From a checkpoint of a small transformer trained on Wikipedia.
Size: 14 layers, 12 heads of 32, MLP 1536 tanh GELU, 28.2M parameters.
Architecture: RMSNorm before each block, learned positions, biases, untied embeddings.
Training: a variant of Adam for these matrices, 401M tokens, 12238 steps.
MLP neurons of a small language model. Each row is named by its layer, matrix (up: input weights) and neuron, and shows model dimensions 16-271. Each number is 128 + 32 x the weight over its row's rms, rounded and kept within 0 to 255. Numbers have three digits each.
After each neuron's rows, "fires on" lists the tokens most often at its 100 highest values on Wikipedia text that the model never trained on. A number after a token or word is its count.

L5.up321:099103144116116086140138107176074132111137149150136126134114136109155148091144127121087093085128108109146116146123074153092162105124101135163197046116117116109170112148099114071123121158143155175183131120023179126140188132160138184129120090152149194105109116149114081149156109085123107143098114114134163095197121133133157095109151142119111087152122114245107139113143204168128164122083112114128179097116147113151118162084151127145122141136132155173141111115128113101164085100142130125116179126064028157144099087074104173138087097099083112148167106114130123141146127089143083110088100134099148164163142125111133128086102185123102131121138108122140101128094100126161092137174188141092180111148109155120111089056090134129175087143085120123157111082058101128117127051159185
fires on: "." 35, " (" 14, " " 13, " of" 8, " /" 6, "," 6

L6.up42:143195093109151141127092099166165104195094117147082109083159109112085111154124168161156109089143164093120142154084136148125115160128060164151115128104137110159123099142113073152170077078140082136146118127133147124116107105119121165155153143125098137194136160143165110135175065191139139134075114106140136149143142139079106125210102135148110129060146114126159102133126117117143198149086166165105125139169145138124138143073130167140103158199151145112136098120116111146136104177147158125168094158166178115158115169164163144145132178144129143093104148146145158144147100110114117118086133108085111149166121143136122130173152174092173101153177123134127148165124131176087133165155173063118138053125186192163087092191152126132097147138133023108167128176104122078097125105091086
fires on: " |" 44, ":" 20, ";" 5

L8.up748:142137169109124142158113087156034154187091125128182143124130139131089136150127117135119127169113170174119104172044133119117137099136111105149065120169113147090097172143098130076223154127113020096104111143160136098149152130124123134087178115098075104141073155134133161146142134149132097112163098179122106137157165124179142139112129096146166125065116136144168046138130149152101216126103144211147180113086130130045180120109157178132161115104145100166122090096149142106128108092155116189058141085157069154066129117145114148045071158079130153047156072121137127100107116107174115053175102142093135125129119117111105075113119164071191168081106103151147170136117097165128164189120109127056138172104171096132138123113103105129182097099166142101090150111151133105103109097121074
fires on: "er" 21, "ell" 8, " M" 8, " C" 6, "ur" 5, "b" 4

L5.up507:144133159091130129125125071188110125161111090151116125144124128097154103137070124132080104120091112110152171183141125164130130137134088184194124161098113125161212118119133127087128105122113114158164122134107118171171107149128195109136086173140106122106120159131153119147181116097135112167116080132070129076117091116112129130139049125125126132080064101114119161182171117150107191103053157117108110116093145106211046162059190186132066135142159168094152219140107147099133100114099141133120132143173076138201157165255110152126113119130160117123132072152124105129132205150089176113130073116126132202095174165145138089111179110145099092136131115140124146126163156119151123115087143066134112109130122120112121150130130124129140028178099130117145098159052172144077119168124131
fires on: "ing" 14, "or" 10, "y" 10, "a" 10, "ia" 8, "ary" 5

L6.up17:127178114132097090071144086184113105085077116076157159076130094090111096094124122142079099107047140126123163125178128130182125129098081135155067105065133095194157126102186112093141110113095106077196134135103139165189095117146164089107205176076080143102109104097133157117136103083166128092102090130108193134128151163105072132152064109174205165113104126141160073114159122157145150134115113133133113159143137195130076123149141116130157181140166093207165108120107132132191124123154149120151106168203131155111136147119162155123101173098147125099124086134131139105140128182107154072154149092118099138078130166143090120179120147125129163123082100177130165137182135149176045151161155109151122108160125129155146122180118156084121126171113133093101156213139124137075154139113114
fires on: "er" 35, "or" 14, " for" 6, "ant" 5, "ster" 4, "ist" 4

L7.up943:150159117103127155177082094098126114180139108130112151148141115101173128097171135184135139137116123138129164160120130146130163093130077142190179146142152120146158122158106141071141119070139069113083127131044128166105224065113106121153162109072070187147186167152147127129143089168082113109151130146140126141107155122093184108168099098119085102111160132187117130127096138077128134142123151119131177100124096120095175147179110133138096145138143065111144156072110150145140087151149088111118141120127126152151138080152141158134117173113072085168126120131135088113134155135152127106145112155148179200147127099103108155143186233096150124143147151142119168204152092169114135129151137095103138057095141128102046105150109071109099097211128109116104142169127109093065208075115129
fires on: " |" 38, " the" 19, ";" 6, " found" 4

L5.up603:106127106141154161123162120186086118118136161129160130135103143159125107098149125146154097131061095150108140099168111099108134088134094144214143052110113112163131148151073132097121127135119151158137178137051181094088197113155139149107195123106151196122120162158107133129108114137089112152142160106176149114167198088148151128102137145139097070143107100210083167059163197123152132146103156103133133055102170103068091137139083132166138132160096086170142102144145113067148180081089110114121161133153129164143131147105069190105079090122086134225115111123077124120113120110141094138084089133126163111147141130113187186072119134077112152106091105140126145132109074141143183149168187120035111120139071122113141106083057117120145091094140123141164131102089133133103134095148148
fires on: " " 46, " |\n" 25, "." 9, "\n" 4

L5.up960:145158134094107068117141150198113126136124097144141138174170155084182133061111097148123037148151113140132149129143111173175175126175074121147157098121166164108114113115113203126140106148134179125121107111128135138117158134122097171144130127110164217109132185105098086146132090131193099136177148109159135168107151129145204180163104159108094138131181114215137108144139121119154080135063122131124186063131104077103085183107094076133118170152102156142150166111117134133074117081091119068085106131179152213127119115136127113119090129105122128172069134137078086132081114194150112086135121169143128186153106139135117166164118159113137137129157125157140132111150087136151149140165131093095098093116139132090117153144110124135154092135100164118125142085115143073118171087092130
fires on: "." 25, "," 19, "ed" 18, ";" 7, "ved" 4

L5.up271:136148173145124135130150109136127111153129155170146137097176150126153102134107167136103162129157109103161124161070112115109122074124059149157075058108099092121149142145114086140198147082127077119148061139082140152215153144115211173103124152100176123143140127123140142134114112108113127172153115192126146108103174144088067123136058122127137112094106107229157117130147147180103124129083109100116145116113141061140147141101126162136134106129129102129148170128124174126172105150123137154165150154102156121070125143122153162105076144081105158156069128116089140107094164132123104112106091130121159106079097130149104120164200156119208117146075120143119140150139137149123145152165135019120153101105091144083139105148095113110128096157140103108206131127075123117089108093147127
fires on: "\n\n" 25, ")\n\n" 9, " (" 8, "|" 8, " " 7, " the" 6

L8.up678:082153174124163168068148171138080162095156119093149134130104153126161094068070160123109097142122142116128156132094091119163120107205109097131163074149143103189156129141096146097132106121145119128108155136068153138153146108112110174148128107136143198140193112071150091129136092061145078128122105157135142091173098111163098154161139109120146109123166112131065141079142099124128132167130094125121110114166163088128112204167119073149122129144115184152153076098127124114126132100120116143147153158124084177193142121064154106182106123178084123146160112151135092150103097081150151165077131097174179186140115157138134177125137149117159130132120078156126131159113012136210105092192165150113217107136136145140122158085139137124131148152093112079091144126098068052131082075145111
fires on: "," 42, " " 18, "." 11, " and" 9, " D" 7, " (" 5

L8.up909:173153190103095096092101165078140182185198074101164124094151166141067163105083087129155113125130126143118179122068066108181178171153176130088082133126087108139144152103084091122109209095091117134193110166070135146132145137145208113150081132154125082149157139116155120112132107104182087121120132114070178072191156141145141162187140174166116129103140133115135179129151162145120153121161104147115087107108130131171220179076165096104162193170138173152138155063073151093068170158144076163079136134107115167121117144154130149104105130105095220099140088119153098113061102164134119105174128160117180096122155125118101120115122114152140118138097116117147146114118148122096122186128079121138203118155094179138088081098190192166130107084178140125114158138128062130175156145194087
fires on: "-" 26, "an" 9, "o" 7, " al" 6, " I" 5

L5.up891:111178158127126117152139158099127104072135086191102123104132116098142131083059099167171092166165159119145119127162080187157151110162076144188163108112177101136208125138073139092180134117123097119137116064103118138165130143139148170098124124083139238122170157086172108160163110071188138159176097185155129135135103142144137127184123134056089114105155153161114134157092146128164148141119137120140171132116161046152115165125166107126127177138131084165175158140076172119107120129074157148055199125138148141072100098161081139137154126077134134098143178102110133126095101124132113153183151118172178165163110148133139116112158094062148104109104126130131104141149113123189135135182157141105162090122091112145113095143131138116123109189172151126137112075122123093100178110136093
fires on: "ed" 34, " to" 8, "ved" 6, " from" 4

L8.up571:162100127119101130111104152127125189168089145094115083119183107126149123081122150165112140121104169146131121125072141143180168127173131131163047098116092108093134133093087103101187126095119066120197115060165128150079097154079167173192125127147133137107122114136142137118132112090253157144183085117118081119157090112104129073171082154142123124161127138152086153109255130150130122100127141177122141101118115131142122234147152098140118206114154142128116141113101139122118145103111130106074141120099110139209123093137143143117074116113133146152131117174155133118098168121143107127126166136145188169095097128128138109197051070149152098154084141167104170158085094087139093160107098105089150058202154142147111147141130182159099106071107174114134133165098143086083125110115083
fires on: " al" 12, "al" 9, "j" 9, "an" 9, "ra" 9, "us" 5

L7.up117:111086090101145121146164150149148129096166096173205107113138061151202181121145155155155099138113106155118176089048163162203129108101088115127075091100129115165186168104170150132076127128144139108086098111103160127102108128170130119163124137186101163116184153116129122098176128134197042177081111141096123100133120114088146099155028166121112115123160123207105165126150163136138127128113166059144106092187161196131118167117120137143129155135119112087145142103168165131076126137154097134130137165126219121138118157098101155122134170099116077184114150163064162124154128082134089104102075111156192185135132123117189114137125154085097088096098143142133170116095114120185208178077145180086117144156147182051072148123160102171143112112113187065110145194076173104198094122125140
fires on: "." 30, "," 26, " but" 16, " and" 9

L6.up1379:133106144037130119173158102149052149084117112138123129164168127123136165090104141113119138172130132176142123133080123060140159156144080140160130155135103077121223176227167141162120112121125134109071152072085112098150162107095121098086145171121114119144134188102179070119115086167127123147105132125156140099133175109105157113230055114110110133114099126170132160101139107142166097165132121081137128130139115109145166148149075172116144111130140130078159160084148141130156128069128095147112153094172212145126125126193183127130114122094090101204100130132076125132090143154116084169188104118117181086102061127167124154145134162081151125121192117151136146148119100185125182149131110142078122105105094127136073099137120083125119125166135123136112105124121131165103131129156126
fires on: " |" 38, "." 20, "," 13, "\"" 5, ":" 4, ";" 4

L5.up1362:122145200084075124075073108140131137155129138021118146139119175076093129161097123132095059152112134096130139132145109145103174165123105185127103156069115161215116156166182097112062096143134122145249149142120128196130145162121238131124120141149156143120134156102134149135177117035132133090150170100101090097131138119105175128119104132168140091081113111154126159096184114129116138132024130093115139105077083126149055172109168115147121150074166139098150156114081121131139120119120141140071110159155149128142146184156102108110067122104130091105187130137129104141095127141130112115171116157141134126102161151123134081140179143116089114122171157156129157116178189125157104145125173101120134121134149131133122103107104140136155069107117136130095122077099151135147104154174123
fires on: "ing" 21, "ia" 9, "i" 9, "." 7, ":" 6, "ury" 5

L5.up1370:126151148102114085089109119136137134152133108119091124143122114063155163142114142108088113070127140190124161115130102134178130093167073186131121108118091131175220160145130115113084108067098098142189055152087134118115110068174121110111098130139125193126167179123148175126173113037136067158093164138154096097162124141109136093102054153142051104161105157158106143196105138095120105096098128110147134133133132107132074149051152155153094141170170079029142153063156169116076170100138128120104159147161089123162166113168136123111074141149157170116121085150090085131102172137136115125149106138155179175123129132149073111205149147112098084154080147164143110145133124080170129134147179150139116141111127110122123167101103140126103057095100116143147133110120129132135146167133118
fires on: " by" 22, " and" 12, " as" 9, "." 6, "one" 4, "i" 4

L7.up1266:112131108139118149161139141173106173192122089168137147135114169110173131032106072159137077143082053181166085158069119127165092127140142110158097095064126068125156150174086168120118149126117119109147122131146159127113150131157243152111199208098134130139157124110184092119109109143185141130163165135150171140108149141099169118147125102136157102085072132164146134070134142141103125138041152099131113096134139135151096143152107107143169142127131167186138152101161157075111085078156146094098119135159157173144111124110085122101110098132101101175160129133101140100055122149091098112185082177092182157151139139086198152057144083127119083119095088130121150134101067127138168139139130135076123116087072145159109154128126105135161156140113148111111074092135174119137116082185120
fires on: " " 43, "201" 14, "202" 14, "199" 8, "0" 5, " E" 4

L6.up1368:087112118142103183196155107152156141217134208125160107143170172168125129097110110148137113135113093169121159134083130150091132149109177094152063074044103098104145181156113126130116153117132089169159113137086158160076100196196204139138146170143130127158141117144090107109135122080125077139126132154182145102125144126162142144092126131193113086119091117069170151060134149195108134087100153143125057103111170146099115101111144151139134109102114110250127117142124132118144085163128091106123099125148123144163135159121106147062122139191177113169109063128131129095119140139127103088078076142101174139158158151033188079087104094116091109122031097108118172126130109159133103087152126114170105170134149176136135170116115140145147106194143129141135138100092134138090074123167120
fires on: "o" 20, "199" 10, "200" 8, "201" 7, "is" 7, "im" 6

L6.up53:177132100118148143136089135134104137140174182138125111136143176110139182128054131135167099159153133187130103163111130161147046100116143141132147166140188128075087131169125110144135118124165141137168073089127114175112135201147160172111180154124100146170162170111120162129107082123153146074121146131140110086093192121149151179182081160095127105116170136118140112105151147087116159119063154154156117142109065129125159146128165111119170156113139092163123150198116119170060080108072130175082129099139091149094110160154123104126126158128147103111172094206182130122120142171150147122148129126157117135187114160062129070124170171105164120124113100120118129130140127134149140179146122098120123122076100137127102104112128103180145142147197143154093085137136197121110119117105142
fires on: "ing" 29, " be" 16, " other" 5, "ate" 5, "osing" 4, " the" 4

L6.up1110:121109107106083080139172104168098103159166136214085142068177132137153131107135111145199064113115120131132063174134130130183109105179078162126052070121120109154136114143130157155121138090139161119110046096078146153108158125134197147130120128105137156091133174113102082118150138146173105145144120103106074090152118139107124124174134157149115091121139106204107113084159131137111157138099183151148121048079156089084067184125147144183155135129143149138140090116177144125133152109115137125132187118167168124143165173124083135129055141066093095146091112091084091117132138167130145131124072125105177139047134157052145138159071207065132110153118098145119179140120091122128130130170131143075116133157103171099113161093147112129127116127133157080190147143060146119113097096169150
fires on: "." 43, "," 26, "\n\n" 16, " (" 4

L8.up1276:102196103094161115128095146058056116156136157158129099028113114086160154131104161131130088096154122131122148133109106086173119141196166112134134083160153128184155104132133157148209103136132222113114034129116135157121140093141096092099126079079175140135098124125086113125184082097201128155097152147142151166137111123127089077168089148120152133110132128155064130104116090130161161176105112075152131138148152113128089162123151090114094105082141132146175162158151146156110142209176114131116094147214156156130131179098125113115075139063131136077164136130096116108117110117117123093132171132137127151122110148153139152115172148069107075171118117106125105156109117155123124115126191122062120155111117119150113109151160131111102193171128122093075133170136123138119108076134083
fires on: "," 22, "." 17, ":" 11, " of" 11, " |\n" 7

L5.up397:135147151111159112163174162209134157121097153158152129071161103124068077028125150114058098102100190071141173151102104151162125125151105183165103158114165131155227124108141108166159114135123069100172146092078126234168081152154201115095173186107153168113113136124106169131144111117120122132163131119155153143125121142088126044122109125127142153119114145128137152135149122124148170127091070088144132163139123070154075132123185165156130138062174085161133149187154113115127147130091198140086111145136111117130125125206127134106100107104106123070085142129089145121103164139125148121210127110140086120122150153151060107188142100068129143158126141140131169149161139117161074108154222072106130154119137087054122119125092114138114107142129116136131138137145202110033131146141068
fires on: "er" 37, "5" 9, "ors" 7, "ist" 6, "ers" 5, "or" 5

L5.up272:096078174120118108139126136153154143130067140140138137099162145105120175101140108150106074072158104161137107188113177198125124072136044139140088127090098097120128120153104092092140123141129074146195120118139149185141089119115168115127168203116146127127095172123090196123128115063082080148171078189194147123179142135131116164060085117092142124119136134198149100137104141139096142132096129147108130102046073127092123153113141151157135157144141060207134188108132116110126094140115172145126138186100071157055139102173123186082147106132144164169117050124141115140070183129164110110152099160151163077100062125109147123082181085125167097094071137113134139133128126106154224138133142124113106108109131136101150171145128170151149112163071115136146119179137093115132093090151133
fires on: ")" 27, " (" 21, "-" 11, "\n\n" 6, ")\n\n" 6, "," 6

L6.up1312:157183117085176104131141147128151080140144136137138101122153135075184099125139212160221111117104092141135126152097093144101100185144093193131158078115172140149154112127190115189133134114125125119106097139091169153148168101174097134147127156125132206125150197134155126100174071130185126146129108159117111136194127089083139116230089139115131173082144122191092153135123155129131131167116157077119120111152185083159133148158112116184148138149132166140149134132096130125103104133155110158108130139177167120114124154140157117123132116102120155155146122177073146145084132109135126051144166135086090199119143136142097166180167129064108093140108120149120124180089089182119179145185141157051155114189148165147083119126185126108095060147138145092133171161197146132096131141120080
fires on: ":" 78, "," 13, " by" 4, " |" 4

L6.up624:139192072115116202148134103119135131108105180137118133118115176043169139055125122120144122091141113146117147086115072066148142244111157125139168140098176114113175113118146082030167147129130238152180136093077123151147154126090045104118114111162205113145212111101111172126117091127115149106147171124171124141105083151123171122152125096158119144130124104150187161133062161144175150180183159152120120163171122150124066112098168152108093150195109121117136127097096124113120122143154118100057067107139105130177152103078163125136180184112183143094171146148119108104066126093142117120144125127170104169185154139113146131065096090127112138145103129129133133151129142152116062130162178112159149083116147140114045118116170132110100102156127124112107122174109136143186149072143093
fires on: " |" 44, " his" 9, "'s" 7, " m" 5, " team" 4, " draw" 4

L6.up51:138158166079126129099145154168111136136175087214060157123171183108114120145090130187189118156133102058120123164139108115151159106132072163122171097114231112068152129182184119147118107117126113086125119093134097173175189133165160199142124190063151182121165184096164094150112074159140114130220149108055123140180126143133148137165132133138130118084162150141157157144145118134153153156127138096119147158141135084132077199149134122110128117134140167063166158103143132125100121113085153151071134117166187159158083134189128154118084157071088117137117171170066135146133139136108094156128147140141133147115105119167094097129157163111143096146170109129145141120096110094163158142186182146122169081087093154136110120119137097157131138112131120112121116105121194099099146140132160
fires on: " |" 49, ":" 13, " of" 8, " the" 6, " to" 4

L6.up958:126126161115160112109165173156104116099106120109140136145152123087175121118076213140141108118124140132101135117076133132130106135135147142111133164150141118146166120096154175163085108127132132134098149157116175074173126086173088170128097127138126194184151161163133086138186063134120143117067124098095133183181114132116138121225088142164118142153159110200111135142120100134155156191159132137124095075105148071190068165123121158180130153137107203057151126159148106140143142109148084175086127149140141143182141129125181154136154095128151130137129182109076155140160095123118157160060118106139114255143110126157102138152133148124139102138163122148119129181094100157131123161164149122121149112189159165180083106131104111124115149150087120076121102092164120116062100115144122
fires on: " |" 24, "," 23, ";" 17, " " 11, "." 5, "6" 4

L8.up1086:115105101133128150087164114226114092141144155130147132118121118098144108129117178167122104109102107112135115160148135184133135114115100173158150157120106130179179137159120107111144113116157118150074120098073172134167165115109110122136132131116117191145069167138115124122157134180176118141111110118167071116107134161054091130144106156124083099175136112196071126110166168094108168157116177106112142076147140169137122151130067129174131127162117176150115091069152120095108137139176091130149157198123105162159154114111091164124130135108051120168155128142151093140111174110132081061075080142125095174163116123142116153172141212091151118149125086161125217137132128151164138111194108088016155146116132141118087075144121121140072096137128151098144162144131138114048176125125145
fires on: "," 23, " w" 18, ";" 10, "M" 9, ":" 9, " Sh" 6

L5.up1083:103107151141179111126160103154084129139123169193128138109113152147108110108118143133172147070121127086148115131137101090088178066081132144149143061096134138131141125164110087036140122153126150162173166113035130145119130150131179196146138110089154147081071126066122135135138116057105109125183137124199190125146176148139145119129141124127143091117111152255054154109104168131117157168068122145122165104081150086105096128108122127171121134158175124156138107108138146126139151124083131128111179141086076142123160103132070161109095078105087114146130135129071130133088123099152026152085079121136133111170139114103150117105147179092174108109133130132122085143139096104180141155164148115065163091136057134122101138117083119124162113064127114111141120106064126069106144086167137
fires on: " (" 77, " " 20

L8.up433:142162171098078107055137063189098116140153176174094181094134137115159126109055115191103079092145133094130105130097134110119093168149058130134081093143146101121200118139149123142134096116134072091127098078184109163166110158106122146173119143162069142184057146112184070140148112182164140066097163063164116126143127170075152109141103121128159139045163118148184179155124113098114133124082108183127095110134097061128108166080124134125101175121163180177150136114163100152114119123137158127076110169138134141123120150150073151096123171110174112133122136154139083138147126102101189087079156167115124150125125155091091082172138144118173118140195113097128205166091157127117200158139156126125145093117129184120093065095119135113136185176168150104124150107165166112168164101186097
fires on: " the" 36, " his" 6, " of" 6, "ers" 4

L5.up1281:139129121135113080121136072051051123130146091139129131157140179068099150106096137196160120135165158120117132147153120121150108040112129160084111113147134123113153110169170151159112131090142153133105138133089094145101144152145178130134099123036147108189163156119162104116093137136205105120106141080097127147129139142142121152166130123093067110108166178204142187175181181132129179177090203151146115130080133109141137155056144105106133142133116121163111174118216160109091101155109014165111144083181169173106135154152161102129155111089109172127121127120155149131103157204141117151136160174135105138164133126051169143116140127191148112100109151095143155097161122148132158150100148138102112150090112152116102038078135111112164096121176155105167145072102084059186103158097131
fires on: "ate" 16, "ed" 14, "al" 10, "ered" 7, "ing" 5, "ave" 5

L7.up1237:199153113091155127156156190192090170144238133148156117101153157059148155040071126168205081134140156151124099137144128176141093147145124172090150094135150118092186137164152148111129136120141094095139148104090134143129137103169133120161127113142119174152159164106140082096146102140112123168142113170103134118147149160096141126158124120122154104096125160138154182098176109130142151114106166164124131145131162088151143162142136156151124146153099138104130130094142164120086138123077044143080197118120156164129115077191143136126120131116109135213114150096087100123049113134124134119160113117105175174122126133080116179128184153008132050132119134133123155153147093162125162171167110091066149073135160126120101101103075096129127103165129130123057176132115113091098146132147128
fires on: "," 30, " \"" 29, "p" 6, " than" 4, ":" 4, " not" 4

L7.up1179:106128148144096130129147079191071086146088054110123073139180165137160166081106109157096091129105162127143103154046151072102092142134134165104122164121107173150140133138123121107125171099094083139142138105132132154131135136066165090131101202137071112140106122102104127094096120115138172084178087125127161102173126115113073140133119095103124126105102127170113171183121117144188135130197117043106139079094148131126131131100148121158092079105207160121132144120155107120130068191137155130059109123101138135121187142165130087105152094109164167177156178133143152123145131162092119080147136152095121131145142136123162119094151097145101165134179107045125111122128110123132199133118133093126154097183202109110158129097114168146111101153166063114189104153175093157129139102180133
fires on: " he" 23, " L" 10, ")" 6, "le" 6, "ally" 5

L5.up1005:129176200125154143155159124182123131136048137194149153093117150173149119053145127120114113113106124160143171127065067107165193118112116204140133101142073079115131094115114117110190134083139103147078019126091140065114141142131183136124131100140086101146181124153146093139107067147098061170169089178127168096136161141184092135204082145148092086148150139179138112145110144141145113165138159145148100091139123027114083152111137134111177207107198108163118113174112117152128133120165050150185151109164079166110123160150169099138095136126096200157102127139106126126059093147123112155113087130078157090078142099088155186128143151166169103127113120148128126130093138100100136145127130108116102152089142166132152151091103110135144088124114095111149171125108137076054092095115104
fires on: " the" 25, " (" 13, "-" 9, ":" 9, " " 7, "," 6

L7.up24:136187136098132092075128099136105081157124136181121160118098156053136153064141146161175089126138119114143105149139162131110178106197120152177214096126129094128159118145118141153161108103141126135090121141096128122137214070135168214135136116081178196203140145061171078106152077179104112098127132169149188128147140164158153102193079108127112147112157110147149132178154103097143158145096132178095170070097134111085187120142131154128093171195137159116146166119138129097144145119129104157104137087105076230171066161122062114134129134077155098121167095117105019141093159115127153120086105130109155165133168154121146144188129195090165108128142138174119161167141082203052136140144102133074163099125097197166074136144090133131122112186123105086138141116114105083099129085143138
fires on: " |" 41, " " 22, ";" 9, " (" 8, " |\n" 5

L6.up943:131155108142129129143153095172113063137167180145164107109121184170103105094107130213199109162069135072156122139087157096096148167082194101182184178085122142155071115100129116110120165164120049114123138112165104133175136112148117118107156174076111076094165130116114076161118135142113172084125102118109159137129110114139148147138130102134134130134142122149077114151152152114136169188140134093116134151131117165085145111124131080122107094065162171156122125132142116160175106123142076145094172106118180168047107163114118116111211111105142070156144169172054166115182083136093104034188097177162090158166133136124136087122090084122097113126125100108129105126130129132090153156100144110126174172126097205107139123143148180171117165149172085114116125061150077139160093138128152
fires on: "ing" 31, "ü" 13, "ov" 7, "ed" 6, "umb" 6, "er" 6

L6.up1070:149175062138106087130173138119133112173146122145154181130191197169117172083091088154178145160103084140139085134066154102092129135137144118154123063124116135147143160116087182136136207080117116129138075142140138163142202162067161105131099205104133152169080157166127099123153113139145157136206122160171153115115208112077133140176129146178139141141091103175161151117139171124120147162126146149139155112090146102088198117104109172121131115143113158159115168090094146094121142149168145108063123099142156119116127179090099129103087129090104101162122150087084100086071164129143117088126105160119173077075176158115176124076135158116108125187124152171114161117133088135081133150137103085116117128086060134103082092106124098117136105113149167105212157102095147128138153093157083
fires on: " " 79, " the" 5

L6.up101:120155122118150118111126112170123113180125195189153139175151137131144117077085119138131088141137147120108122157107116113174147086104163083195149098114131087172176205168141115076141168126138101157127108093097147152119129152114128120200178114162117122114157137163107179161146136093193123141138129121189199125145198098108104172087112132182151118145144077174157136093104197081097161123130104156125089107155148139038144153114067063115083144093113175173118075108127161110139116148140083146109099119144145144087122146148119194092132100158141108129134082118101104105150190157164121139115091140085141139141134152169192136102110134141172151165139150141137176137160100167142184119133075169063155142127089136109132202189142141139162161199156108094125161138130231159121123125130156
fires on: "ing" 28, " He" 14, " is" 9, " was" 8, "." 6

L5.up528:151147142044132130157122146151186111141072092188108112101203116126112144138091123155145147126138112055136121181101116156079173167158078179139121105080095155129118120122133094112180099123152120100188073115141118120184103202144177190134141211076173112139113149155154053150093082108101088184150094178148171134120103165117142162100121106130096080110133148133141140138091121197104134126089141146127128118124136081145107136078138172105122124192125089136135120123092142087151114102096126149114166144103117130082081112213170141098130106131161099117088146120117130139084076126141046135131181125144123131135156117109152044191171111121172079094077144163138138119090149063202161160180147041152099115134139162111153080117065140146119093128136106136111124141107097044110119173109069
fires on: " of" 18, " as" 13, ":" 13, "\n\n" 9, " World" 6, ")\n\n" 5

L7.up961:119189152136146119087167150080159168146131138131175104119148122074190090071074160121190077116164093087143122101165070143125153171139121126124137134080156149109202132094162147154127112122127154081076164125123136152113156139176149174100120136181161141108188113134180070147155096089142110158120153106079120080165152142088122144177067192123127160117126088171109133156140120099157131108108123130124126136169138074186153174145117124144119094090129114127154129108129132109110142108136105189179087146147184123083086169215130090109158139151095137102135132104064096137116082153103133101133191155096095151142166146117099180170121108109099094159056113160121153139124118216135183141154135137145166153162158125171090090052109103121180159161170080120088191114120145150100150127167147
fires on: "m" 12, "qu" 10, "in" 9, "f" 7, "d" 7, "s" 7

L6.up1338:114105200112101084170170112165114149137160118146133130148122146085149164134146173128138096076151093126134094166104147182110101110090108129130101096087130127121153122135099150127140152140150040135118164121059168134127161172152153184119103134123117176086102176131153062111153125084112120163142107129113095084153140126086123075179148124108117109097137113141190142056159136111132090152061136140133168060080186099142104174180126119131061156100143115141125148079111139138114147128110168137146181085131096127176117147090108167121067162110121138206092100123100135122088153140131088122064108124127161192143150130103127135145104174065129104147114099114112105148076107180143134140212159174055171128161145131137098118065099119120140119133165147127182131080058133110114102104144154
fires on: ".\n\n" 23, " (" 16, "," 7, "R" 5, "U" 4, "c" 4

L7.up1163:121166091103179119132063093112087125176117136179133083136136152159155094085135021150111158137095142193111127123126115094060116161108171114129131122053154158183130139141132132055116107119127228135149162118146121133138205111084126183168131147123131149220119100169120142111178099101152149141165138105147161161151142116131114130143172134161153128124089098159097092092129068150143160128106092172100151128164108135097165139119104150109097051143130205093156112077102116102178132088109163151111083124114121182172112130135167134141092155162165132154152134117128077097076089172109083119070114113119156116169197150140151119161091117151140063100120139138111117124114128121063120141196150100142124141150140168175080092118156140086135154140105132123115142130112108090169142082156034
fires on: " |" 31, " and" 15, "'s" 9, " a" 8, " the" 4

L6.up1123:137124153144148186093174100100096120134114131151094124189142139010197120097125153140103100141152120103141129141153090117143077116065159080137133119085163134144230126093155137121061170105105100106103171136157168141093119115170122146129112150173123156094180121107149123101084126117164147170115146119156105104142157137151132108193147157161144142100107095137125188083128092113145120135120077144149165133136145102160103152138059091171056114154135132108151221158191127135134116104144107152117085103199144144118131116122137124154160135122123145156082151131109138090145155131071160128124178140104095217135092137156122115143091142156117114147089049110117145179107121196162099136229108146140177153165168071085119140133100174159138140225120080171094117131116107164109167104117151
fires on: "d" 32, "qu" 13, "c" 4, "t" 4

L6.up1330:134145197096067134119138138119129175217173142185103075113089163110129156056121113168156041156098079128097127127108095127162158123123213136135170149156179093167114150154139094062095178110065107105104155110147135130131188099067096121119146139096121124167104145155073064122148133099109145040183116115142164142122207127108125167141182126167135150191124110149134093190134124068123144155149172098122108057077086086069156138122149074089108152106146158083115100068152168110078138108104110115106122138170177189086134194127080142173118105135142054162127122156143137116092171114173122132153136153070125106171137105150100098095151107139144123171178138117131149142139109160125201127132118120088147136116090188160105182199137107136151166098144151088164099075161158158105096169125166
fires on: "ing" 42, " police" 12

L6.up1375:103056121083123142103198158197065127133130157139119147150245155097132109159138172139124063102096175113169133151142107148131113127067079128165129124101132112128167135152188108179086120088119072173110164100093148143077114092128121138161122146182104133106101183113104070119141109144121116117101149099131112119134141141167114170096096149174055134119146112188153167103143163092079184105135176105109093100138167073089125156154115061181146123177110153152151097125158129149109121122099110174107160152154110148135169161192153164112132108158149123187137104148076143151155138074128086140078064136114132101116121120082132143118147162116195102123110117169134172197121082137142178145102097149065130135210131152088124194154136126134159169120117147044078154096086195112049093158133149
fires on: "," 69, "." 29

L7.up828:091124115122108118180117136156114143137130146130163113163114131152128157113074151118119051081146129110133085170110072111100128114128143076136159123062188136135140142144125170127104126203108088164164171138100145180183160199148140179109104114177161075145109125095131099132080140073112120138080130160184183125144174159196131149151148139116079140105112102168114177122073157105095156129114131116112178126119137153185167117121091098213105065106178098221136116112138105125113080123135187185112154135149067177073135145081123147168127100172101140177179094136106140112183089111054077094075161121040112146124139165115107150107083129132082131143161110085129155161138116188169139113166165176130188115127117124120119119116078124134175139174144157115095094165145134149096112122161147
fires on: " to" 17, " of" 16, " c" 8, " March" 7, "." 6, " for" 5